Weights of a small GPT-style language model, trained from scratch on English Wikipedia.
Size: 9 layers, width 192, MLP 768 tanh GELU, vocabulary 8192.
Architecture: LayerNorm before each block, learned positions, biases, tied embeddings, attention and MLP in parallel, capped logits.
MLP neurons of a small language model. Each row is named by its layer, matrix (up: input weights; down: output weights) and neuron, and shows model dimensions 0-191. Each number is 128 + 32 x the weight over its row's rms, rounded and kept within 0 to 255. Numbers have three digits each.
After each neuron's rows, "fires on" lists the tokens most often at its 100 highest values on Wikipedia text that the model never trained on; "fires in" lists the words (lower case) most often at its 100 highest values on Wikipedia text that the model never trained on.

L2.up348:153146127152131172077156108089100122153122142083138094160153139160156109148166076141145091148109132119164133139133131141103144161164113164129122167129149066146136058096133120109135068154123103124129164195098123172119108134128168153091160149170109164104145150138156156098155148159179146145136158090135113137167095104150129126081137183113121084161156122198094145131096148194158091131069130160165124182151196096104169094085106105110177141131088108143194152174121085090129101120132116195099114124104150138115104147038167094048070116127142137080038086090115156135101199078103133154
L2.down348:132109145137161068169122113116109122178096128161123120151185077166077157094136161164132162074147172137175113145135155150111123179112074155123131077132081150101163099095237139146119106146133084144133143092086128203115172148122116080163077149172153128135121153113085126152112139077095153173159129105127134128045088129158101192141099114096148078148161121168143131119121162096106128146097134157124124156153141105091103048121095109135109083168102118196159093143102096127186109134180133099072151146091154183142159129085121095115160157136080135065065148113093147119107176113111073132
fires on: " an", " US", " poster", " mot", " fort", " fan"
fires in: "an", "us", "posters"

L3.up681:121141105120186127115164112128121120155123208060154133113170140185161139179177132117148108129099174164139141148139135134120075142081128091126087094058137118066140117124120194221122138074183155161099173095157218172067136172153194117065102111151151089176129143128122185131141164163124147138136122134143115160142088077129138147149159114112135159164182080108160140063143143156200081100164137108073128175181147126091074157147127133103126062133096121111104166097121147083095149115096136127166116115127138167128090098104101108079150148143137098139113128124097118123173128102109158122
L3.down681:077143076117147104109167158140166126119160132118150133125130123148199183096133180085113097113092060134116157129166104201157114133115170128111127124150090139210129120069157155123176034150174153104096066125182120149115080144111105166134095133111101150154148122166092122136113147075085127093096098102130130142145184119107114118128176079080096106128105122165157192150131133158184117147137151138143085117159093107186151166121085064175133130124153087153090079202120148176160109176160105078121114119100095126149209124079098110091126106111106153114126157120160103163097164137124136066
fires on: " one", " all", " some", " dr", " conv", " details"
fires in: "one", "all", "some", "details", "who"

L3.up363:105147116123122159104100181158128104153138136109125146139143149148172109157152159069125078147100120154093153117145147179142121170098127194184075154099109090146129088127123160113115101097107132132127085146167164098112143201160119082086060151144106144147115117164082177081168164129147149162082166155092111170160215137093110090144107160122153107122153112116118112122157160129175132082131097177165148093084153160181144171039084168109175130113143128119170107168088144064098104110114128192157075110169158134095132104135177167071113127124117119151123089126080091113105206092147165073
L3.down363:143091142087137129216150123100189098135146111151195146086062136118129124145157135070118098120111103087178129093108149118186102113075167134056059153157161109095129112110175099105085096194156108115113150184114144155129161169124141170108176151130151109121128102052138171129123147152100141098160085142128135127094109128106113114194166130139072133153035117118103051130098138143125151128142172161153123166110055093169110097118100125086117142091137100155129143058124109146181142069179127088158115107152115106159147171121106102179118180140110140171108143186147170088140132114108129103
fires on: " the", " its", " a"
fires in: "the", "its", "a"

L3.up626:176067117158121128100103107166116110041096131130100172136139158170190075130154114091131108137153104131130131157118140109143101167141164195125115130189116124179148101111121163153101127119142107150126103193165211164104026219139147148149185101168098115145060104082192116105145147142129140104131081090113163143109169139061113114151119168141090116126113169131153135144077152121074161122125089169159164135079171121167136207130087112107118140122111107148075135148105157154148104130128093085127123108111172075138137131133159096144101110127074128083139092131155114118123169118117038139
L3.down626:123099058101144048115206156154149147160128123155159145126138125124121179121143119202127139084118096138142188065096134100137120107109132157113117110149166145163109145105163108042171128128112106136134120146141050153160225084057145141149153116170081087084105101161103147111149085147043113131158112141111053162087130117107157141079147086074152137159129130139127145144132186137155102112148158128129110122092161096090128083159197114139139143120101110101096098102126115169104146119131142071156098132113114168119116121148123131090093197132170159140105155122115120148092091172153229123
fires on: " at", " in", " for", " Ö"
fires in: "at", "in", "for", "atmosphere", "atmospheric"

L3.up46:161137119128191136105135114082113097147137199134127144115127135188140067142133108143135099154110095110108124153162118158113098109124156100169141108109100122097138143129054095158109112123165099173079138238148137162171114181145147155138157123166226105130182116195108140075128133152093131103159059071157142124122170121137118160138124134115132091116092113149091134102125155112155059131092177083116134132166156087110152102103169153109164122110069140099094170073176091125043126097079154111145143124085146153121066155144152062078078125108097134083143179101146167102153166120133096121
L3.down46:084087131163190146123094084121083160099143149153131102150163106115205133117101141104088135099164110112086129211130157151121155116189106170153099091168064051152140124036125188083113136142123205143098105056108105092095126139087102168102170163151118160084081141084126138167148079049132115138151150131147073128110150152090091130134113108142167104102155166111127173159149083150193123151152148126147186200152089133150133115091093157103127132141156097192128129129127156075145099101148168129128113125126123143132135107116142099120122164116050155139114126160152114102164125189116117108
fires on: " at", " as", " from"
fires in: "at", "as", "from"

L3.up29:173118064161137137132083094115137049169118106153152182093129132120191112142126083138139124126122141111110114090163124123123131116165094112086109099119131163142121168131115154120136197103075159113133172133152120140125120139190132104151133104142155103104148147128087126104142177099139156178131151092114091156140107190111121122122122171104220098164100141139088139113171122149114168106073091089147159101172124198105182077129155107072170162130081083159079138107080104080147114153082147134163114126152099101152119008069114132099142125138088089137177107162071180167140196166156094142
L3.down29:175139156130135133088099157123142154149118165158141171158122125100102130150181093119081172046090124085148125143092145117135126135093100161172135182046122130126105123145114093107065155129152069155140144127118124098195130163137108164145132147132075161133121093075174154142105075131139143116130115153173108114083141148156138118117169129154181162043104193092188145121096157118106109126121127116119124090135049126174152136177165086142140133141127158115175122122156138129123150142095118083092128122187095184150128190139095125092111110146135045127069157045152095073120062181076099143
fires on: " John", " a", " Henry", " Philip", " William", " Michael"
fires in: "a", "john", "henry", "william", "michael", "philip"

L3.up337:156110119178099086108125158118114111092141091125098166105136167125152096170102138086122112139125136133063133051173158133138075135173135113099116153096143131163141088077078141096129138077196114076125176091120116123176139109131148087136104145229175122104153118151164097102130099145085145174129133171121099176186181148120105081143154177087154114133185154139131095122172140075153103111073135099141116173128217150140170110079125154104154105121128102117117120207057119132117139140102117159134113149155106127139127086126149098108133114160158103095095140093165106166138167167136006129
L3.down337:130108165125186138101152155153232111134106132100120164123095167124122169104153114125085142092089111132114155097101142133091167093078135126110106155087111108118019117127108184150083076173136133155150151165136052150073173156179122162132145117127087064143112147100115171171188159137156145100113150168149109114108086106091140082102143162126126177151076089117158055157086071148119119114194124098138112104122099114184128157136115112057152149148068074106115126166137091119167124176164118156143133136108157119181116172125117132124120193141157109073143147136121094138126065120165162137
fires on: " a", " A"
fires in: "a"

L2.up134:115123152111210154058090157136128141153113116140081139100046128129150031149139093106177127193146055099173163109166140102155113122099137149106110160097123116145154146143121127186100110129200115108170118195121186093125138118133151111154075115117139083085166087096168066153174126117165124090140134096151130146137139125137119157122163129113096120099097106133128158117129120108139115114074151156169135108104159186130132112161076154109179072155126171126151119189114163177074108112096142141101171058172127138174085131129157128068151114122123084104077110183231128115135134111135126127
L2.down134:079132095122078183132182165179116095167133091144139174101132091133141096161123090097126111107136150141132109132163142192114127126181120136141122086161135156172113094148153111086124116186075147133155109143174150053081117161122159163148158122160147166162147124064111088134131134088113141116076029139047155164138112115101120137128091109110119117122094143212140084086129157096102081201108153130131104136136124102148159152081106125133151069198165129080110103160097060188114152133173115120114184104110156108179142120073085159132128143124139165174131104078132148187102107155147135171
fires on: " of", " High", " in", " from", "met", " ft"
fires in: "of", "high", "in", "from", "ft", "chart"

L3.up568:158110110164120191075133147170101137153114124091124126154154161145131154140142142090165071132109143074131145159190150112138116106156126053150102111129028112132109104090066104152153106161129109104093170082165163164093166132171163132096061138157098145126145126164099154093126101134122135101143166101091154126172189127146094128086146160116130147123152101122144147143189161167098112081140072145138195128127186096076143160152159110097169096135191146157091152169156149177073106170066143191178103162160136110079134078096111153104084069132066093106196122105120119143115124119137124125
L3.down568:131114104119146114159141182126131147095128127134088119102120143236100092116147133137143125158189143174123108095135120097111168154140098079098143149172117150083169096102139176112181105194111047147089122171123121099091129109146056120169124108146121141108163081130149110116114133145114122119107134125098162121121099063114114131133140159152170204164088103072057166104041095177132139135135124122100132166152125142145150182063116128122118059127153095146119102141105122147097133145216125152147173130140197180127093088177177125103149107126094138166097101125095065207147153120117143084
fires on: " which", " that"
fires in: "which", "that"

L2.up545:104178137180142152165074175132117220019102133093116145182120177128087129122095078098109116181150114098120162146145112119146085094116175140117109122151116126173147133146058163107102134148151108126153155152134097105097073138132100149201112148093139105089124171114171091168121140066234136121126172133133180166146121110123172120131115148090087146112070167090070105084135101138098100076122141153149150093126146151116130119125076120100082157142126116187102089175155150131130104164122110099175060130121143097106106139131125176081123123123111091192133125162066105141182115124154112151
L2.down545:120136097122121106143152109135184104207132119091128167140205141144115139109107100095111130171103162138160118140063096140122164139099163127077070134156178162153124120115121100094092106136090104171139155126199108101064217162107123128077165112092133108088161155100166199097186126130088125124088129148111122141133088140133197127101089127085177083197184076200121128102160109113109139156106118162126185151148112141093180142128107103098132140166115158142131114095132109096117176092103154166125156031119102121107108151131165110099093198112170162134069114093150151145122150102142115092
fires on: " by", " with", "With", "with", " featuring", " includes"
fires in: "with", "by", "featuring", "includes", "after", "within"

L3.up247:126118084165078181142128131151115153128156123084146127115096154137134104171166112087123107183119160096108173122135112184204061116103102140097098102117071150125154120090144158194116093112123142138147118205156119135128073110197156127124105148149125086086069185134139161082157136159143112053113144138090160135121157090108145142108151185161165153135167179150125145146168171121129103110085125136202185108091103153094103163114125159123151083140160125159146132162084099120124114134141156119118043137168094101189087141084201116136102086125133147048155089124160099144165139079137121068
L3.down247:095138138186099134138117125139172163121102117083112135141106166101168140169140116147144149141093111143057163057179070107102115156209153178116137098125093113124135087146143126091159146136136079120162103164151174154130072215104170157120098149147135141107145141091105136106168099098110134080152124113070120086126149123122125185151138143100121137099170091168164130171111122112168122107155092165186155147101074137135148100164129115165085115087162102130132119058126164133151116106147164120111114085129158131134096212194063091171106118145101164152173149042103113057082164158084138086
fires on: " 6", " 7", " 5", " 8", " 10"
fires in: "6", "7", "5", "8", "10", "9"

L3.up140:099152177118119151144134167097131093131099122118159192134134147130140167126137092133149093138122171134132137171153135157111182122125113112176109151115142119146101101086159115091096157143118093152106137097157096138091164116103124108134107170187168094125133163174156174131101185103165143160102117135045113133143191164122144116138133103107146122159181128159183144112133178113140176096133133225130117137175082119104106050100072143096127098162101119134156122096076062035072133135172149120120129116164149009053101083107112108094103134128152099155116067163080117130145184123140149106
L3.down140:066101109152083122113095124152148110076174127103169117148107153171096124164137115102088077144098101152084147074090110151128164101108131169121073150147162114151151123112095145113127147184172139133130153110148136066154141134079112100148125118070138137075083110117161146103167153166130138058098092016141163122157134097100177136125126184136141147165149136190124169140107128132147132061117169096072163132166149131159090070073120141129142129170140098122092135174180145128144143087143134146118123193151170193048135109063154166143206137133089113114120123176100118114083139167119160176
fires on: " an", " An", "An", " f"
fires in: "an", "anse"

L2.up298:109149136137064207128131154155152119123096119033100219103137128154162130195111140047150089128102185103119157162213174130128118129141124082150111097133103094114172127138148101180118133150113091157104120094115162145130128149178175025125131075149115134093111123147101124088103175138120135101114075109129108159131206119140064083123111148150174132101193132139077088119136101182125147137124122142153110110163144102070169135059139146064095122111125114164134178112137110069102127132094127135141161158127169094099154045112120145101157130106102109094130100127103161126118119148160134146
L2.down298:063123069129069126056155168127114117143169086140168110181131154143085117132128058144137130097128114179177149159143189185133153090138066116085079114137151106100092131090131136100152116175152166172110074150137030072157112153112094157132083164123133123168108099110167129105092126182083128117086135163092113101103136127149156141147147163162142131123159125098098124113107118121060143173176064175190088161122079076154114150123108082151187083075149134127122138175165160173113126085154167128104095109087165186098161164143138143123142115119113148105128110103144157174123125103169122166
fires on: " that", " because", " where", " every"
fires in: "that", "because", "where"

L3.up495:143149122161079115169122168172140165077113138088040179122107113129134151143090099074095101216150195159103150168127124145171133119117149140190106153124157101144177112115086154118160137134092118111072075152181118201110124130125121075129104152109143067159114147144125173108135177127186134109107119137123142136124156144124055099135159170114142094123085136137139139060111166156129125089074166131111179091141077107104092123148140163104101171171081097076163135126156112091141116138200152119097081074141142070137071097132168164104107145105085117114090101098072132125128190109166090125
L3.down495:135076166150139151111147136095146137118129106088110120104110096078132098148145171140126154114100171143094117159108163140119114162173115051134048134104116185119125142134172130080161162128135142131144131064103107114174061102163171060099103106098142098092097182189192121101104138112141118094164146120117139164122116110184106103135090165118108094085192178148102104199157056087130136170141145131154122160134125064126172067154162126106072124155107161174136097131162112125179138094113133100115188143118145151146227123160143123107104152086146173106103072078141156182164097130160116105
fires on: " of", " with", " by", " called", " named", " including"
fires in: "of", "with", "by", "called", "named", "including"

L3.up608:149142129183151088134110098145119131119135079149112134118121138120135132106089094084103079149165080116110127058141142143153102121110138123169055103141119146132175109146110159182141097102093136123094145127198164110016106124135155127141081151114093082155149126091148179118160142153156145175110121161095109188165161086108164090129143195110180123163101094180114176132195177152102139146103159171144157095127175105129152103126094157087119146107177118214055137155095138104173132100109151154207076138167099113097113080168157152095138167128146070170091103091127116118103160142143134089
L3.down608:133108133112115113136160110075187114178107144115137107151149102169106178124148098125142091111106233123153095145157155159129112122136158094107116087137135135144129138115118148170075127072106132113112118132164094058145098130116204055132089147128187155178129098203096110115058138098176176110181108092112129113099130108091142125093167063170121127097154036140091107142118131139121140148085122130143059138169084079122188108140175175167090099104137159115129155131137179129167071107153123060145101159156053157172150124120151116085145149109159182083144117145108102156119154150137135100
fires on: " of", " between", " with", " on"
fires in: "of", "between", "with", "on"

L3.up440:144160078086179120099112155171137155141095205130142178143144128111144145108153146051159077171161123098116172115140131186132078134106110124183069115109138129140184164061127203113113120047157147120138086138131142103129144180170125074108126117128186109099148168147088181141139176108154134140097096110102137147143129132055041111139084120104175089051068121119138134125149155102091101145141100129104149153155155148160083138144120148088124111172100118148109182116162144119096148137090147167128121083163177140116117066146105141069108126109130101114109110158069127092107186095163167082
L3.down440:137122158159125097123113183091160087193140130061139154153193139148125079171155115130140042119126152146144160083112099129103149131175068239165082131165199092095120130143153109148129142124082096100110126079089171150193138119136179098138129127095132120092148099120120159127072148100136116158125124050134176136133095070148146079136125090125096155146135110128099114189146127128135092121084147105119097139156212090148135115089197127084063150180127111086089111167078149069107120152155127107187134124149137133155128138065108109094140167125138100176114148117113109127159151090108153115
fires on: " until", " since", " during", " from", " for", " before"
fires in: "until", "since", "during", "from", "for", "before"

L3.up638:136142135108110202102171137080096093092120157094111162075116112134140097100146135119150082142147139120115147165138169174089156113126137121187130136169188116106139068110131131134132159180100142169094131162123109183113147090085158100153163182167112119150197137128204136095159127161097142138116113145114075130162148153114110139153137160086168133137104099172181176097115141143126130164103116138112127103148080030139177092023090102090117124157104127132181103159100084088089114069198111175147130100142149114082153055104139129173086151133137134109073151164103123110080182097148160119
L3.down638:120114117094115128135118071136061105173109153145142132154130128115165098146168110069148069114166103097177096099130116086112176070144110125108124148180111139158112117119115129126126082190130077162104171134090141131097124154088089050170087151138119133113130119128132192144131116171069150062125093138126143137122130111096112128212113119117113113171129154195082172180150154112210160092097149104148126108160114130118136116110104026134167151114135074149166118144147199114142125126134132086121136112123133107047170144113152127181171176120135114089182122151110142074092200106170194129
fires on: " an"
fires in: "an"

L2.up538:180160096110098131120120108160127109083128118121160139175171097121149159145098144109133102123138121110175130134127119119127122131136190086150096106116107177162123132140079170157128188157141080107140199128099185133163110076152107163168138101088170090145121166138175177093173185154129159115110157166107127126172180143094112112111107154073190091144068150110130141072173162132111154148097138093114134049108099138141126088108058155100166088105032096125173105210147118064108119122064111137131126095166150108094092080073154122101104118147161163110120068174116131179165129088146122107
L2.down538:105098152125080125140127175145140114099092097142150147129171108170049164100128065192122134133148150107165168127113151122101148135120075094217129169138056116115155160156164108102115064124158165124152116192142089151147060126143133108143118091112152196143106133121142111147143099130098142081180102168118169139104101115140118143111151138161116149133101192161099064100138114160099161126121107153148135146148164103069051139127134158098092111091162071181098121094137075148202070172165144069144154148097106169128086167118112121168127164132122119151142127121145199102107057115110073089
fires on: " Best", " made", " directed", " distinct", " Running", " Short"
fires in: "best", "made", "directed", "short", "running"

L3.up133:164156084175107207085137175138122167141164121140108116103073150148141116176060149119168122123110180129105133122159124111153067099167153171136096120068100106138157125116180152146197136071111082100141172088144170177093105157140150167110106131170145104149177164151116172082149132170088154146156147125117106197111145050133121121067140161165167081163118070138109110129161148151137092113169170126074190105140112121094079141179135136073126112081180142134085087085103086160121129106111133197177121100153097088159136156107131127108091149155117140176131109171175141149142137110108085159
L3.down133:127092168089101149141115078131106135104122172117101061140166138139110183093192141169088163077114145128081153142179018170096111144107098138138138143141124084110127123071136158149146110114095107125044135104070129151130155128106145158148136131138148156123094164161087144105159126174099112089131094101125120079156078101116128128140161134146112160088108181107088121069123136216156111094158167149103134162088155150155092158155182128094114088117197145157125104139122133135186098190169129145131133082132138128164159161192112087189113150112155139165111096069152133132156122114086208079
fires on: " she", " She", " while", " later", " While", " however"
fires in: "she", "while", "later", "however", "often"

L3.up464:144174077131135178116141137117085154081179103075120130139171135115136185217114123129127133116117188130102179138152147133151150118135118105190122062148145182114139140107118143140152153091101097167124167076136138135096168172194125137091131167158203117149187116147058163064134094104095115135116148109112159138140124072150070198124132105175137079082140100160111106142160146117121166084137147093112130117147147146098119117108134122097185132108057152175088147102130056112181116149080114210132130122148133127139143168108094119131136058096076118201180122114149096141138118103137075105
L3.down464:162116168116087055137172095133094124122090117139148125115078094139131165052103091036165090144168096157146151140130116103133112076136149150145127131144147077145178094136199134074197105165120158165109087194136099167155093145137093158158129158103130203142121150072126127052105162118183110144130127158121149104114093130152121109150150132069118085129093130127102175100129157114107135136158119095147076081133128114149110178146122132132098088210151110162118104132149180168131165187121123090160076102061135130087079158108150177169177121127190129132111112151126098174133164101122137076
fires on: " which", " later", " where"
fires in: "which", "later", "where"

L3.up156:176112127156123149115186118150127042103161094075127104118193134156171126173223067094104143097085113133158107166145147069119104089134146101144082161086114122157116079145174098158180147143150064138152172111163138133096106187179188123090107133154137139129100119100185101105142122126095159090098137117107157145176145101113102151104090118128112153139143096118093157132166177145174149148154109123121192089127153132134106176094144128096127109121077101122204116179129133113106104155040107147129103132149105095090113105118130137101094056166173093103150098141192107134095181093063117131
L3.down156:120088107096129130138125146115165123180066104134156120124157120070118121156082161084094108081077171131174210198160113120169128126113143090097078133172151102136131125130111203128129104160154068105095178116123119155144126140132073169136081138134132119083158070170075130126160131068133118136107062157134107090120113125106131138109113127130143139165139066168120085159133115116125140093139134121104120147164064156128201199098117126091081091107153084138094161156132117173122121151162092115127123127129094211188137185101104129142177165127171116172125108129125095111085123199223108106
fires on: " one", " same", " number", " some", " total"
fires in: "one", "same", "number", "some", "total"

L3.up413:113160092089140114045153143123122141120128121167128215114158142146163084139040130099099075139156113134110125122137171173108128127129123144133139138124190137204145120085071150078118209068075134126134182130124169089117105166135134149149128149188171136139155143165106120117144134124153132078130153161132139205153148079074201135119138176068110119122174151087169125075153077119108080133180137117103116096130171064159082159078077090099109114120101180118132063119076147150097109107100089149173115133126141155152131091168121117115149103125143093171124111132147184091119152140161136129
L3.down413:159153193109123170096125137127106095164164087120075166137112079147121124113103133146093161164109153088177095137131192093157128131147166095118098154043073065130122171156175115148111147127161141172083163160150140223101170145154125101133197172153085140134130145090077127102141098120112100122107093199124141148103094100138105099084136148140141107170123095116155146136083118124095100151108111107126121154105136147154132086151130127063128176159133155114082134175116059069184170033142177144093122143179145150148163146124089156157106169124115118111141130105128143153159106176109176046
fires on: " In", " a", " in", " La", " Z"
fires in: "in", "a", "lauderdale"

L3.up23:201156124145124173098162137140116099179079134159105128141155122127179022186121062122152075123119153131139162113165130120129094101129167183144095081091137116162106077150092115103184112178091159120163175122147189134163111149136133165103108161165132127098114108144119156160181147154109153073059116126130157152151174149136073114092152134129145115110132074098138158147145144193160124127106126116093160050119143122105144156147084148092152120086107138103146107182166071140082114113097139124115058132167096116099141146106151152059143080157085085106133108161189097096100149047121108100
L3.down23:168137174168119147214142155124098134052150079116166170173110117172077154142125163148106184158142121076136100095118208104095201111149142120134144107106136100037110145098179139174119129120146098103122164103145168112091080100175134109099130143113127117119088135105114093142132100103142097160130163138104155162050142119179109091177088162133112143171149144191146144128089124116094120084107100100138130093147184077125136114135114126109086160151129160176115139115032121129180121098151125151184110110128168141137157116160103151170094092140082144155067083111074140131153095106092175177
fires on: " at", " known", " of", " working", " for", " from"
fires in: "at", "known", "of", "working", "from", "for"

L3.up345:150127099116182161196105176115113065140095144072137149118147180136135085150112097115097120154080135069151193211095144077149108128122141150151117180077175096174083125128151087166140176144099130129133120166119219166161131104133135155135140099112165072105138186109156158099164149134115143106124146157086093168132112137127063182118173106184109078123095132121167144104127103152145136116105137106089176156138170112159129125144118113130147111130065115128204068113117082120149120097142115149097151085144154062133039111098147146065084127128172171106123137160147153097165145092136149083
L3.down345:092131094143156097055056137126166156101169119168141145107106130156177130158119070150127123138120072169105113138114086143129186068121097128124178128077120129139131111158094134134101094123137168142126070107153121133129084178094115104085184147093183126132165104154049114119131161066103148113127142112100199134111137089143129204170116178102116144177156054121135157129151181140095127137079175152152145145109111096149150152119124133143074099121182094091120101164092140119042065156147129156135128171135152180142156190131122105123139184137058154131140108090130180154120102131106051145
fires on: " built", " made", " directed", " constructed", " provided", " produced"
fires in: "built", "made", "directed", "constructed", "provided", "produced"

L3.up660:122147131095152099115115171099127127099107080156073188134147164151139100143113116099097084172145119124088141098169152105068128132071090134053125148139167148142133115141157131119151162093092169139133098102137162198133144183128163178156096149164102079141083117079132156098153159048177130128076117164080089139144145138067192141087119107148093158126140139160131164113176152127125178124173152148180127112138153117138092051178070106112161084108116191141153172071094150127100165135063121145163127123173131082112127088180114147151111105132132072180081057168133107100134154153144144136
L3.down660:143140128103055120074139153108151082155153087138140155119050124125150129150130104151126104121071173169147168109146178097096121106124107150163136218072201111080175161119091117095095147130108158066120162117127136086092141138116139127106135089144106092135144128136135128101232152147101117075144157096171107110105173137120086132121152069087141094107152115150147072108151148153108083156078085115096132114164128181126115157156162100103145178187106131093142119139073129103119197104202152101113102198122169149178143117209122120112109095144155110151128172129181124147092116121164112084
fires on: " on", " lo", " br", " a"
fires in: "on", "loops", "a"

L3.up188:196154122159093131121180127113092121191136173098116142108138175158137114156110120156116095128124193099121149112124112135103093095091168141148093119151097182099074119090068163130130177113121176112141183047118160098186157101115126125150165170161214087162161127185162169163183112160117124127112149190118114136134111049127097116158134173059131103151114062090137132096150140131158121141143142057068187100124058092147114144144105126096137095145144125124109136117154078078109131154102119205128122162127165098101167145085094068132117133124121123139153114158108160187099132112138150077
L3.down188:123107126122100163112050125105101145114140113146100137169100165127059105105127173158113136111141087105164120155184114154063093152139157162099162113192147177118123067087168127130115130089066111095134102143133142110137121130124163162130140126141170114116103113132167162173123124097183136173144151183096118108100144162139135050179111152108112109207147127124167142096103108124081106083115139113055193129051113118144166076127087162105080114124128155145135162176174162133087125116156108103147180147091160124219135062148163086138113130115151178150098037121156153121162148149105078150
fires on: " served", " as", " also", " res", " worked"
fires in: "served", "as", "also", "worked", "serving", "known"

L2.up729:096166065153126132127140192136128183099196173155099162053092138174148111147138110064096086168183129125047108116159167158097103061052147134150114125131152129161155146104129126128146096120095120117124083133198133172105134134163138124134120122109106155170111124155111211074145134093152167122125141096090128198183126157125183114165144189096158113117095130139113141087134113125101101082091160115099135102144115089158112130106148139094134145106079236106106158094135177158115124136059140108123092166135087114106160113144088113140158130141052115164117122146068124074130154131146093122
L2.down729:103082152131167108127185153113110073162206109117135116165101106142137078123196175215159094111113077116144143090121133114121128065121106096066106183090128130166137145111119096196156136154128129146131108091127046146160115166099110121108117106138196094136135106081217039180141105143151127200079095111087119129109160101198153186190094115162136186136139073189173119140109124103079132160140079121193162161146144117097157130127136125118076120091109110118140132133168140129124108136149119178149183107109112092110129129121151117099090107127115128148138121120139122137102112158145087098
fires on: " for", " by", " during", " after", " Ex"
fires in: "for", "by", "during", "after"

L2.up500:117148138124095136119177110149107173070068143063081186017121157129145132141209143127183096140139181143169143151129153172122154137124146137154113129139141089127176121115127129159131120130111118126138112145127137176119113154154183082087117128181105150155122110152191148147169150158125138100051118069082045151144156107133172101137143204157100124149143106154136152101145116154193090111072117168123102113149124093092114096081088099080167113122146130127188135134092073071113134170131154173164159102118112066089141132062165146116080143122126119130060094128114115097114148107132188131
L2.down500:133125125103128188174120082159060126141115157094134111134155111134132128118159143098156076102135095138115141071121108153116146104140084113152107169162178085159131090103164142154082113144100088144102136132124149138135155115105117082140129119133146122156187166126160210167101096157022123123080112091075138151106165118173157118200116127132132085153122060207169180162131122114165126122110143121108140144096115145110117082102092088138083131105188138192189163070127142165127141128115135121133147046085136078074143107124144117164138130135083089137077138154144168091121227169152150176
fires on: " an"
fires in: "an"

L3.up420:122143092107153142152136180159126157093108221087125145179146154123108109164088149072088075149180171093130175161122119161135111188129136125143082106118111131096152142125080124191178171149097141193153064146115130138113109177125132088077115182121147046135150148149105130155127133150121129136123137165062132175117113106117082154177134111197074157104069060104147146085134159129123097165132101145122179105112100089183111077136104143085138201101146113135127141070097144132148134093130120161169129136177152153149075134113092102120122128110083152169153134083051104105109127076155173137
L3.down420:125073100138179088164134162075142129120070091119121115077112088149154170161158154155057123088150168185144094168112107140141140057068109164102132103182145109108121158157099113122128143089138070134127115146156143168187118180143149093126122066118125174140150111155090111068135111053136131171120175185172138085138232121135129167105123095133192150171165130132175134090111168188136091140132145158112090168153114150120145156105143163125146063131095156091182133117141068097075086148102144108102091094140111086143162119127149126093127151122121147128127096133111148094084186180157105119
fires on: " began", " started", " found", " begins"
fires in: "began", "started", "found", "begins"